From a checkpoint of a small transformer trained on Wikipedia: tied embeddings, 1452M tokens.
MLP neurons of a small language model. Each row is named by its layer, matrix (up: input weights) and neuron, and shows model dimensions 304-559. Each number is 500 + 25 x the weight over its row's rms, rounded and kept within 0 to 999. Numbers have three digits each.
After each neuron's rows, "fires in" lists the words (lower case) most often at its 100 highest values on Wikipedia text that the model never trained on.

L3.up1166:476501523498532517524523489509537516541476503501512508480482455470477518487506474484471492497492524476526504480509499484506499499497498454454499444478493460536496497518468511512491485528487486477529555505498479474479493512483524531500550544516475472513492551524502519509507470508477499497497557519543510525513483512494490534485520485488488485498486510492520508506537488510462506514509514528511476498478519494506460478510521524492496475488517484513500501489486495503496499494495492441463489501539518464481506518415519519500542472496448488542532495500463502475447515495518515490512495509496465473483462512531521517506512524517522497505503537512483499528507474480532499495498525512493481515518478507483497491479483531535501491507480518542460482480492472533513480507493475
fires in: "to", "9"

L6.up123:492536484475504511515515494507486492495490525477482479478511523451479574487520487506543509508531483533498563531485505541517539509523469519509508451499510530505469484472516506514503483509473525498512484499503509465457536508478469469455524482498512504501561477538502504499510510509452462509513477527447506465557476512495539485540497523490474541499525516491472502503502489485511500486506508491490477493515503509511503484465458494488526525516505520489477509487469512509515516510453476503484497473483495476495465510501501496540536489466495503523406531510502516521516514522467522488517468509499485500576493447531518497519528504512533515487521485469480530511527500552483511517497505495469484498497474485527487516496513486509530502484463483506509523504501478497508485485457545
fires in: "in", "on", "such", "late", "off", "early"

L3.up1542:517516523516496542494514494497534495465497448493488501469505460515497516476505457474509455553555513511551519478508476480553503486472506481547537513510503526539476506516508502479524481450510488507477552476537506527474478529514509529458480512509485436471550514491522477513485520512489483550494496502510518483442486506465491494526488489534468465500491468532493537496518492484501505515493516474503497531487525493476466478530491567506534543457491538512512473481524509481497488485496488475491523520496486496492545465526488480511504468503533529568535478516513486530480496513485511513549520520492511509491501471473522461530486532514566501493477534482483524461471501512543481527557504529521497476521520488521485524518509509517473519504479503515498505525531526490480506461493522
fires in: "a", "first"

L6.up693:494532477534474549493488496457495548474490517540467462531504471501490501555524516486476523492498472509515510484492484478518484471466515458528486507481467491459461482493509450489514521472523492516524487525478525502507515473516491495494534502512526547471505536517543498536484476495483461521541491519514507474492516458436535526489457495469530451495521497547487481474496492507505477518439511516490521518492515527521531471493505505512432482491528475520525527504517490515540492515513524514517495500530537520456535536500468491510506453509502486541497520464495508570477511527498508477443484532507471502537507464517479495517555489505486435495508495530500500525498496466555518486498500504501490474511464517515495491529512501487499510508479493474511471518484497528482479534476489
fires in: "s", "his"

L6.up212:482517508498538560474495507473503483509452502476491492499461496469485544527499493541511505484513454494470524492511509500513504522525529457490477491464488489504471480470476524510525490524498452518502502517542546488480502461462525471501465521528550473511474478501502465483520492496463458500479486527513480453493519456513496523507482494448509495507490512510484486510478490489483469488487506487524495478516506488512498529531496503508483463520497546524518519457504492515534534510492517541518511507435514484478491477499511492526497475520497507523464481579473541515509492532470485490502512508532522507489474540502523498505484517499533491521464465494507520480519508502517511494439487522466488490509453532519559495489506497497496514547548508525496516508523511517511549488520486
fires in: "other", "two", "some"

L3.up513:440534491511462508473512479506476504531514503446545504521452496528496542533508479499551527542444472466589512509478504511482486469488480497499462500490535527509503475472488491493525532513488493499512506467516533477483535537512503510530446490481496549459497523449497483487530493505516538510492494490482565492497488480496471506512503490517491501468458522488508462483521527528484454471516511505489469503491490535471500512482453508491534497497517490498494500489491432499533571474521512480526513514503483526497522494510517481496528524505478499488498495492485475469541503510479533524524510459540507505506533508524510509459464464491491476528493487514461479530532517424510458500519527460485500515473499534487512491494499504459499524547451536524508520494461536514513544460477471
fires in: "this", "an", "debut", "1st", "last"

L3.up694:530524486505482552559525507535503513522486505494463510496515481477468517524493485510502504464510518517499534483547492486494495517482510479468490501465490506515506509510498499491499505481494496505524489509440513515509495516523482481476521473487487467508475523533504469519478550551542504478496460499503480480496477475482523499513502519498499475474461470531485531474510492454522474556485467539463478501503517472510548487541492517526508501490524513502455502527495508495493488446496539517454500530521516488546471476516504538536477506518514516491496523516485494491463496495478512535477522491476501534525507524539483498517499534532489475498481553488494509509495501500465494539517479490497539486521534491511473515545481512521535533490494470485489482455468481551548540480482454
fires in: "country", "house", "area", "white", "carolina", "region"

L6.up879:524515518479534527510510473485491468535540482505447486523555488472508529514507468489490543442535523510512528490510469470498526524460509489494495496468501478510500509503465476435488475499545484476511503489461488549534448529504494473492473496458513480461506456499541470467503534478495445498493471497531502485491480500465522494499501460496515520509531475501493469489520480452559545513473556514509469496476518542494478492499469504517547494471488510498500518479488499462518496505461534482489498505531499501510478545508499474457526518495508518499482500452464494547519528529471514491459488523502483529512489533486523520507525555554510522545482531511476450507494484480565483479462454522502481499476495495505532530501499460478540490471498516500514522530464516533493534505525548
fires in: "from", "of", "s", "at"

L3.up192:456454492500530492524509524497467540472500515450523489473490550475506494516478468457548526484527507492491524475486536514456494555476526574536506483481498507529523469508504507506505523501480490495520470532503518483532458496538497540513490493529499472505539545524531482511509485532464491485459520503551501536503507527509486507464537507470496520510521470523502526494503490485484522536507510503453533494541458522518503467514470523537495491549452430481517494522503487493500524483537509526456480498488452475482497476485544493490499493517512565533496524497472493494552498499449463460484463503471468488548463453536504495461531470487514493587471466477484525493476524481512476521495516507510491557482509495515544496479524473498562499485511518506484525507505516508547448457463498
fires in: "after", "early", "long", "late", "under", "post"

L3.up783:473489518482511508548444510467542513500520483477556477509493545484492505466533479468505542525473470474427496451466513502465460498503472517536504530496522483467501477543506490486445494512493484513526519503497555538497491533494506521470512458518482510474484500501542473502487469543472491494506470503511502488465491541533503503516480556497537485513519490489453511518457524483492498513500489502531487551522491476443483465486489506498531539487520458500533518511474452490503468494503475458479449474496512511486554495542542497472482539511525483504488514552531510536512514462496494513479512458505526496516509478485479508438522528474497473519496470515535508489527500516470480528518485451505499490486486481494510520519521556498515448465529478501505483499479529512513528476485449
fires in: "that", "still", "see", "who", "what"

L3.up1531:538485532518511559499501500482514478442513487512468548471499512517471475478480511495509486506517442543537468447541463490457510510497499495495463520495531539495532503491467502522506481475532500521530504476553483472474509486482485516506529522493477528490486499485501490497487491532486497537468495539503505506477500498472514477499494484511504514491470481456478518555514471459474515480542506489516432488513504464485522472485537507488511524494476501503483484499487493518514504498490516499547501504516545485511514463493531509532499506505516505495497506460490505517482499526509475491522505529536517499488487485480530517524502509496503530467499539481508505444564534454491506449431516505526481495513502477505486537539496454482518464529510491523511542503472516507497496506514491
fires in: "place", "then", "from", "epameinondas"

L3.up1192:487479526492440565460509510493503463489506519525472476542489509481488464449460549507462486463510522503499462492541490492506523552505507533517520495517516454512492541482481459491486464503482507490484532503498495518479455522526511505502463496511496489548498509527518493455525558485472486541501518516513488488509553441507537541510451468499475465517491526528486496493504501495514438488508499499505507481494543526520536541467467568496503513483468481520476489469521547500518493500506483469524490542503462490499481509464471506508536510497482524511483492518490544503509483477473535531500475497469487456513497524512533501518451482522516504488478483499515514457516503517495471554524452467500472497471501520516512516449454556476508504512536493514504496541508512524491529496473516
fires in: "more", "some", "few", "other", "also"

L6.up274:519507490503477531518494484497542512482516529462496499479496500474504531490516520528555550510515486491514539487497455542543493493465551498488503538481459506555522480509522514465503518466487516496514512528528496506443466551498489521460466517495503539472512454533496498503472536476457457543498485527490505510503509500453515491511512467539494464513496519469503479516475507510492522542457526517521505464504488494552492475511480481489471506512554479526469513488508454509491510495507488532509498484504489512514482482538481479486466467466527504500471505507515512511485505483509513512532498513514494503488509450522496518520470501514527490519489486520469525487494540484505522549535513509527521491491491487506447472450493506514503446551482462502485467532474503468485478464519480
fires in: "a"

L3.up438:493480463485501533515452483468487509482531501491528482532466505492514516542498517465494501532502506496442463460486467497517491515545502521499469501499552506532480508467541462531470494520485503499488523578431485541519523480521514485539502464500521514500586498516512485515513469541456493486494478475496487493469488530534486527472475496480516464525472479477486482508515527510495442457459544460534476514555483531507490536536524516488525505503486559516503511525520494486500496504522527536465471525490493504466473486477512533537525503536527497530536473522440505491483523484495488522477468506481455503490532546546488495511489553499515504515492494494531505494496518499523538503509533475486509508511460507503492514513524486496477461500505488536494493485533516458544512515471511
fires in: "who", "that", "whose"

L6.up1733:500485469484485500499485510484486444520509458555468509501522514525454486502498531462548460491482536488532545496525470525496532551461474494488512506504495481495492488508527484517517489494485504503557470471500492538503486476514542545496509494507482521480512499523519478500489530518488436481495498502496539501481482479463539508525506508501467482516456518513512512459536503494543515493469527516502508507486542455579538529488504505498511507482475485522539513526525528525495523505487466507462493489487547499491521467489494464507511462495495476499502474490476509467531467513511511500468465508485487519500511498479534464532484448524498485528509471476511524469511481471530488552507478490483448483505500535509542513535595501497479496520505491490501509493432517479523525480516479
fires in: "it", "s", "trail"

L3.up201:519481504493468552538482507498469479507549466483555487503536502540469506513471508508544482511519479509503484525477467518529488507503514533533552499511523460546500480456515474494502520503501492513534549521509484458496511483469537504527488511584505519502445514508492531487483491514495473482494476501515468523470458446525569492517514484515519486505525507514485480519473440519512498535484493492503508495472490448511509457507487482453532462504486497507504508517483484548472535534550489546479481506528517468504485524484529507486473465520501506419514547466473475513532515512490488477508533527468523501477495515479487476549497490511513490480474517488527473493534521513518463499530517475504494473505497485536533513493501474508502508478468481480504504499497497517499515442507495
fires in: "from"

L11.up1536:534480526504500498431489518503522500479485459476466503523509531473457554539491508506490474479534468469491505472442497491523501524539502485522473525469512545499454471512481517488507487488486505498502489470509510550446452498497502522485516527504485530454523495514507475518502497496495487514520496489502539454458502463521507560469505487504527469481525547478484506486524480487479489504521498523531509471520517462496537480516486511475504473499465481494485475524484513509530523558501527516500522535509513525466532455490512497512501544480510534505540544533485470490444481537485510465511516486490511487535492486488474519494486486505521489457467489501469494514441524501504509518496469558498483491524500508466512495526542513518517510502494519526486504466510536482499504475536489
fires in: "the", "new", "other"

L3.up326:505462536503503528526483491508493509473475462472469541525487531484546475520504488504523515522517525529533515470548486504537476495479473480499502556493466460538501504454518503467495487446552509540499510519499498510509486470495517493502489508511455461491470498500484507528457493499518507495531525512517486525521515523502537508523507481472506529518501505495561523519520507507529513491512499477433500472505488532499447475499498529519516491511475467532479500511536540499494496522517526427498507462542436525447504510496528524482508503461533504510509519515489469537488500510439499490513506507501496464515513479474468485502490477510493492496500502470454500451504483459438495489521503457484530535457488483530477504542454467524499489516521489452514487479454497448455497526472490
fires in: "one", "dover"

L3.up1430:487511509489515517536460514459514528507531499513514498534554543542499481506517474584536468496524526531509497456543488518489515533507496461508515531542505534518517476501494468519515540454495471528497532491516528469492491475508533480492503524452475517526457520446482502483500481516497549500514521519507459525489498513500537496540473525504497502501501500490501522542456472496527541485515507497451502486473499509482504494498503503474508499488496457501552484477502509521539527494494509530523528494455503511498530475502488496508501531492493475436493485477505460484537506457489484486562480464502495494521506456493516486506498526536505497489485536480504506478530489519509463513531516468541506509535506528500487528557541501488477513504442498473514498498479497499529482460489495
fires in: "from"

L3.up1703:491514548549525494499478470494481518520482480516487536552496490497482561503532478550504507503516543463522500504484523520503548534503492491466463505552496480515526549491493507505508498516498515493467541465532503501488502503472532511518492496460493507515487517525480522523484508480499487527505493555548523516492538559514552509506509471450510556503552465471529484502503513517507493484481477459519500544508519518458480478529482537491488507502474510497506511518508517516485488513492452499546498468516511464482507480501508492530508497512498484496506540495513478493518533504554491439471464523497477484467492484505549617516484477507497526501507477523502512495489505509539450522543535528501502497504441516497511509502517488502444533513467527541524478502511484529521491475459555
fires in: "to", "on"

L11.up686:496497493499499535438508521498494528476449438482483488548516487534462564477498489513489489536504534480526523438509488541568483512538540507424453507473503501478448574536457497478512493491501494524496513517483507530475475532489488509469540473486487491496529496479533466515534551481484502510515537524539484473498519511561492504510500502538551511478485514526482492508497486481533498489531450509530511467505527492499535464465508475484445510492489558494488511500481474498507503511520511474540539536492512522497492484491514466521521495504453521507528503510528523488470483493443493455517507492454481497538486518497492470538523494486485520470452478524472472524477529509471491490525506477521474514543479508488488509554484511511492508494530510529459488516524543474493497467500488
fires in: "the", "a", "his", "s"

L3.up52:525458488506517481507534471480511526502522540465474488518492471543514529468534530496498483504514496472504497499434514529505458480505524516473502470502553489535492487497511516477488504526456477493507524490527488519505493494472517532518431473506514510501485528531494481501480493508521530490558507563549503486513536451489491505504486485516527487498502508463567453484443508515481505508546504502522528506540514528497452509475459489538534529506502507519505508503471513459511459518520492437514496491475504488475541471482485494516497489481510535487485471540478495474486483491465523492448537520500511515434497520523505467492496502468441477468500498482516506528479517482514473506486527481476556530449535525503505505514551502447481508510519498507512460507474481497502462497451524
fires in: "where", "v", "this", "there", "hold", "an"